config.toml
qk_norm = true
learning_rate = 0.013
max_grad_norm = 2.0
MLP neurons of a small language model. Each row is named by its layer, matrix (gate and up: input weights) and neuron, and shows model dimensions 32-159. Each number is 128 + 24 x the weight over its row's rms, rounded and kept within 0 to 255. Numbers have three digits each. A neuron's up and down rows have the sign that makes its largest values positive.
After each neuron's rows, "fires after" lists the tokens most often just before its 100 highest values on Wikipedia text that the model never trained on; "fires on" lists the tokens most often at its 100 highest values on Wikipedia text that the model never trained on.

L4.gate403:157137121134157149165159146095119143102137100135143137130137073150143161144143179114106152118136133147097127161147125128102135155092148134129136108149104101127082109189143130128133123108171077117138135084128120132099158130126110113105113094167129147142118165145102139109103125155099122139136159141120111129116148088101144108156147104191118153156117108156112095119119128130149139105104
L4.up403:107118111117164119126153133145138124138112158124117139170146110182125200127129151163122133152149119170109119103149113109136172156129115105107093074126165124143124113168167101115118126103143121124150138086123109115093123094136106116130104117184125153132144125132116116121117158131154132145164144090122138153142113110121132088145129112132146177119105120152109120131150105100126168124134
fires after: "9", "3", "0", "4", "2"
fires on: ",", "ster"

L10.gate436:132175117144131119143132150162194123130134153123129133113107120131093134099088159123115099091112114131110154160140100124124133118106095132162092148131139118117147133113134129101159157168147100133141108156133141163157087143172135153103116149142120130151130147102152114081152098142137085096132124149089151130144132102043103144136132144116107183135104151134153141110163117127134117096150
L10.up436:101100172143107117125126096161134096106142151168146151147115104122090109134093143148075154109124134119104115095084075113138079133153106091130137171090152088106130147094108131142098166124133144092127156136137124136057113178120121134139115146161140137128121146109161112088121106125118152103139101149094132106122121133148097090128141104172112171140104169152160165144101103134128134091081
fires after: " m", " p", " T", " M", " in", " P"
fires on: "ri", " th", " Th", "arri", "em"

L4.gate7:120134074130127141144112127144190138104149152115170131146150140121113154144116110114125107131130154150130129141122150116106141120109144139174133132104106162119095143095140149142118090176128116149125116108156203175120191176142136121128130086142098139140108092141085134111145120115180119148154092105155092129096077142120116113116104119156129124105124113179098125155097109127152124106079
L4.up7:102144147149164078185148136085144128126104164107159148130099081171117122093108091132120124156081099142106134144106141134128110158134126153115163154159126126104104143107086196180122113136128121133121140133151181168131145125123104100154106109123098159076105127107111110147132133154140139121129121099139090125113096153110141150138088113161095124093113135152146111158104113120124100168087
fires after: " ", "0", "2", "1"
fires on: ".", "1", "0", "2", "9"

L7.gate283:132152092113146127147109160131107116135147152126121206146092080121147196157148129113135113120087133152122138160100107118144139134089146138090130093140125135124129098131131134129122144109169124123104109081128144104132156092103109086127116167164101158156162172145139119122112169079135112159157178106113135159081117093102132135144106135113151159137131125100089137128097148148172137128091
L7.up283:147140124116119147157152161099138118129140142120117143082126109138181163176136122157128088142163116145104151133107126144119145134124137106099139124098098109151169089162119158102138140137133132144090097117127144119088140136113108116145138170155124104146162145120152118149114138109129118118164115100094098107114167124148142097155121167091132163135206096145083093120136111140111144111104
fires after: "6", "9", "1", "0", "2", "5"
fires on: ",", " April", " December", " June", " November", "ved"

L4.gate10:114148084115127135124073091137140122137109177121093127091149142084126148131095114154148158145154085151114138082133130133121113109096103122120116157127147110118127125150132146098096116093114100106130116162140111082132087115150134143103159090134089124125158190122088158196125136154123134144127162088110118127136141149166105114101119181132120115113150099113148113114106132119117124091108
L4.up10:159110133148144129107107146128144118136096115141109179122153159119107131109152139077132137101135109138122103127170088121184145106101157132177131143116124136101113172079143156201144105137155131110126138132142140131114124119163116126134119101108087145126171120113093131160123112123124170153145132124128127130173155129145150152148135129141124107130183106159106116102150142104096131112096
fires after: " ", "9"
fires on: "7", "6"

L7.gate221:118155144153163148110119129129074126129105134151097143162120077152127111143139131117142110118116175105145119136098142133109144130134156183150157140137099129132096152113100066133094138142130103113159074136134091112115155092117108151120136134083159065117118138119167125147150142125140166162124094096166114129120136115133125120150126142119108128140096108125070144120149116140127108144157
L7.up221:130125128114169173124125170128148130135166116136157096111144124083167115167157153160136148177128148116163090177135154168095133101101086151099144142156092128164130108143088110142139114109165129130105123133148141155131136124147112133139120183120154142094116113114113174116116098146107091132113104129086143131140129131166147144134103128106144134135106061131129101135103125086157112126104
fires after: " S", " E", " en", "s", " c", " T"
fires on: "ur", "c", "qu", "oc", "h", "st"

L6.gate336:129134163098134132122173124118105158105115080137138097122167095132128153179110169147130121125103077142087124159146173138140146156079139091135154105135106156126130139133138109139128168119110094148159142106136120127102104111103130140134125108136118159106143109128128089156111114115121137169112165128111162114140093153155149150130118088154120121130127104144150119135116120106128113101110
L6.up336:134119109140128111095134111145113135156141142193127145123116130122112121159124146140120092137115105155127144122140118155125147155098077095081157133147131145157153126128125094109160183125133098116103122091141116115089112132115125132137147118121094120098126091114148072172135159109098154162114178143133158141122114130085148153144096086134110115122123115137130149127127091169139145072071
fires after: "\n\n", ")", "\n", ")\n\n"
fires on: "=", " =\n\n", "-", " a", "|"

L7.gate359:119119172128136158128159125144102117084146112142098162140129103156099159104112103133095128114114160110113135108108194132126125148125100113120128140072108102093141115179167111158115069152144121071152125113111121124146110148113141097124139131137121177150145076135164110115130111190206145150121152127108116102099138113109111109137121107127126144112111117125088145143132107173145128128099
L7.up359:146155183129145145140115108168090134104179111130138143168095131131096155112110083179104132094155139090143105141105148116162114150136095085114123089071104121139139140156119151168113112101128136109116121114152113107111078118162113108102118148154165133178134116105128111118132141154179124140120134158116117099117149127128083082140121074154148122126102098146089153132139117151149115114130
fires after: " m", " on", " M", " On"
fires on: "th", "ake", "ad", "ach", " February", " th"

L5.gate507:110146116128130105155109119123140149123109121168123150119109149136131161112121169082146158137153107186132126150169144151153147085156136104110131147139133110142141118152139128092166135136113122127145092093131125102100155134102126113112109105099135088164140139140090134125077143117151158155119124097082163120125123149155108103169133148173089105140128080135175165097129161087107126116133
L5.up507:142145099116128123181115088134119154182140131114074153101102151109135142138133155128155134114122104103128142121174128124164104119164130155161069117147057095083139109133110135098179142158097114113110142097148144117177149107147098135111122099137130151118162095129091127154110125145118130167138095098091167098119150135115125112114108116132113115189132122111157134121102131122102147138191
fires after: "3", "2", "4", "5", " "
fires on: "6", "7", "4", "5", "″", "0"

L5.gate415:153159098123059152125100156150094135126108125134098116147161143147114080128113118101101136135130134113120169110146103157163106117151130129185192138114095131110135149135126159129095099151152139130153148146074151138136110155134126150082164122111145128119142119132058139145173137126130151148127156121121117099114111078115107182123123140204110083126146106117117149146152155106150108125171
L5.up415:125135067110125184111075139148142109115128109165111096113156118146146083094143136096119134106122102098135139104150133108161109156138089102193119083109121135092173128143143152154090128172138097095126141122122141135149136157167148156141148099091148144128134121108107104144114100122107142099103136112125107108136145148116173157111152172140181098104141129131116123113133117093138096116130
fires after: "1", " C", " G", " V", "0", "8"
fires on: "6", "ap", "oc", "7", "ost"

L4.gate350:119127128109121116100139128149113143081122149147121115112107081115101091195086117135131168128143142167090147125112141149112101092157148098126114129154067115160147160155133112085128127153148075162092101141130115135121072110116127138100136118173106125124145124124102107089093142167151132096132109131131132141145114122121127119128163137152109103186110112112150110090106129167148108144142
L4.up350:134120144157134116101162152128129146079107137143129111117119102094118092129162157136118126119126145158114148160125132118128105105076120099152146126126114107117139157147134102134144132112178137125141071126152079117114087121140158161110168143174140128163153124151126101125123140138112150108154185093125145117116123122118135157138153156095105051127142156140132129114168145172124148124080
fires after: " |\n", "\n\n", "\n", " |", ".", "b"
fires on: "|", " \"", "=", " =\n\n", "-", "oard"

L4.gate469:174126082153156107130114161115136114116124127150162160157169134148136144130101133118137088087119106158139140142128169141113155096087120124127117142161141146081117111124109110140098125143142098151115133109147153142119138147159084154120135105122133139133135139102095088159151128154124123147127086157154114140107068056117111105114106094132144085109121129111131119072199104128161148141097
L4.up469:130169103144173142164092128137142105097102168146135103135153137107123135094121099124120117117136097136135112114144148161129147081123135144115149144118170152085102090120109148090097119123152091128111092076151137133112130166125065146147123130139122139121157133119100114181121138134106132147135108142156115146147088101084116077135147088157164129096129113084129136108153094110157151132096
fires after: "2", " ", "0", "ist", ","
fires on: "0", "ered", "9", "2", "5", "1"

L10.gate261:157126162141131144130150133141110168127152121103118132164110073110133136143118149145111110131108128126094120166131102160079109130165140134085108105165161130084099154155119111157120119151117103165135102162105126157105112109173121085092085098146122085107118131115116146100115147142108171149116104129149091117130147095141105127087138161086105135071172103109106131119158131111103139101147
L10.up261:128167106183154127102188110139110119126134143132161141089118086146127120105139143097089155095118131148152077146105110078112121129141156121104116137174167111129138145150124124105164125149114098137114125119089135111084114118094110108153120114135108083082112109149125145114156124139168153120090148146090135109133103084134108115111121120139142105117098142150110167121144095125097131128125
fires after: " g", " c", " C", " w", " G", " there"
fires on: "ould", "it", "et", "O", " en", "ot"

L5.gate41:140138088198135076153126143150086123129140135139121119122125135138142126101117100171144127118158085103112105104127105135149187125102140096137084120112173087147113180118120137131115194142111108118141154134150118135149127122120110159102126134166108145130131173133108121158134137134133133130129152119110172169153143100109124103096136155132131087123115143081114087112151115088082066151141
L5.up41:110152093142118126142085146115129111101156144124156151131136143111112106123135167120111110094085113148158113137105173125151164103076134101160134123140110103101109139094116157165133119074076149100123129149096126156098136157081129116117089143141120100129124110155140147128121086105138183157105146133122181132115112124116104137126170137134127116084106099119131126099134127085144153118111
fires after: " ", "-", " m", " c", " he"
fires on: "4", "arri", "5", "6", "ld", "3"

L7.gate435:109175176115135122134134109171086141112130132114096122105140145104149113133102172152153164132123116109137135113151085145125134138119126107124156128115122090148137144131141125127107127128153119146179142146103156132142085050131126104111159126087121137121154146086117134137086097188145136146104158110137137140143131115103106121112094143138157128093115096167116084127109122132168092119104
L7.up435:121127143170144149116136116126154165110121111095133107097106143148126137105134160107119146163118141125088133144122145164100133138092124140136111136104158133151108127109168076101118118133181144130125110165069148121070111121130158164070124117131132133122144122121124166124175137152131120168116106127115114090095074131063121140128105115128112156138121144145108122120164154123152148137145
fires after: "oun", "au", "n", " des", "ou"
fires on: "c", "gh", "st", "ath", "ce"

L6.gate328:150103108130163176146133109112143107133092152133101101116105096104156097147084119132095178158148142115134137145147156168104133132091124145134084136124131172125157125088112109136114170143114137153113116159110200131120099120133125135102089151121108133108153151132118143111158144099145134160076151112151158143093117106121117142150160123134139162148073088136125137106141140097091114125159
L6.up328:157124136130128168143145115131103156138078146122102143147142141168146124119144135123115113109107171107117123132152111109129117117077133158122141150090125139102105158109142155108191181124127136143092133169105124161113128104125103113117170117152100158124139149161139117151142157090095119116170088102141123136100124148171169124125157129151113139127176083139158138075117147122149107100101
fires after: "9", "8", " Cent", " De"
fires on: "ral", "5", "3", "\n\n", "6", "9"

L9.gate433:126136117137143121162165112131130167166117107130157117117083149129115131138106108140116112140158139133102085131136136164131140114124118103167087126128136165102125140128150126082115107113123112136121088139140138114107170061151110131068132107145148124149124118067162169098148117068111099149140111175170119157104125139133161138098113114166118133112130152102115095098117133142099124120136
L9.up433:141142086150161118099123133132120157138118144122109109138128111122088129087128111112126105105151144105131140138097150134140122161189143144120109103125103131108128142138153157141149158159139105176124107152170170104137141099123151105141136068148134159156142106132087113149167170092141135097174139114144146136133126133136185129142117112160138104181110098118157147144096114188116149172130
fires after: " be", " w", " W", "ill", " st", "w"
fires on: "al", "g", "if", "b", "l", "a"

L6.gate47:153148170137123111162132136168112115127105107129146153081097152133186112182146079083134142105143101147106119156136100131149170138107127103110167137124146129121149096131171165152141145105147128082133104124111099131076118137098176155091130133181126139091138173136111133145080125107124153109142160095094120122096145138100142130138125134135093168128146133147124099119121109126124140131096
L6.up47:172115111109131121140115128189148130133101067169094136138135144125176147129138122102147109085128122098116098142136112138159132132091174156100148113173140132138143117174147110146123127079138073117118134080087135096112158174112141085136153133148098134130110102129127102122098097107158134145170122148114133196093124069148098129139118090116117155152116119146125130129110077111127143116084
fires after: "1", "0", "2", "9", "7"
fires on: "4", "2", "7", "5", "1", "3"

L10.gate144:144140127149156166127129137127099087140095102151082140139133116110165150173140104098156108110126149099126128141122137086108120123141149124138117137132146167158133127145089121151111110090118109117094122130135176107119168138160123163124116110125136157088166135175107110129129133144175116135130119144165140175143153128126142134112099107093105121126134140125149072131113125154102113116129
L10.up144:172139114144195125112135127159142112136145147132084143120119110132140162146128118104140149105118174121144131159137106105149118169127127128107141134140082153136117110117115124170135152116117162126110120124095177078129145111140089102147107123130135134104135109124128099132106129108157113133133132154122151156136176118123129124107109165178128128167158095149157095147131128164113139112147
fires after: " w", " St", " b", " W", " st"
fires on: "e", "us", "ant"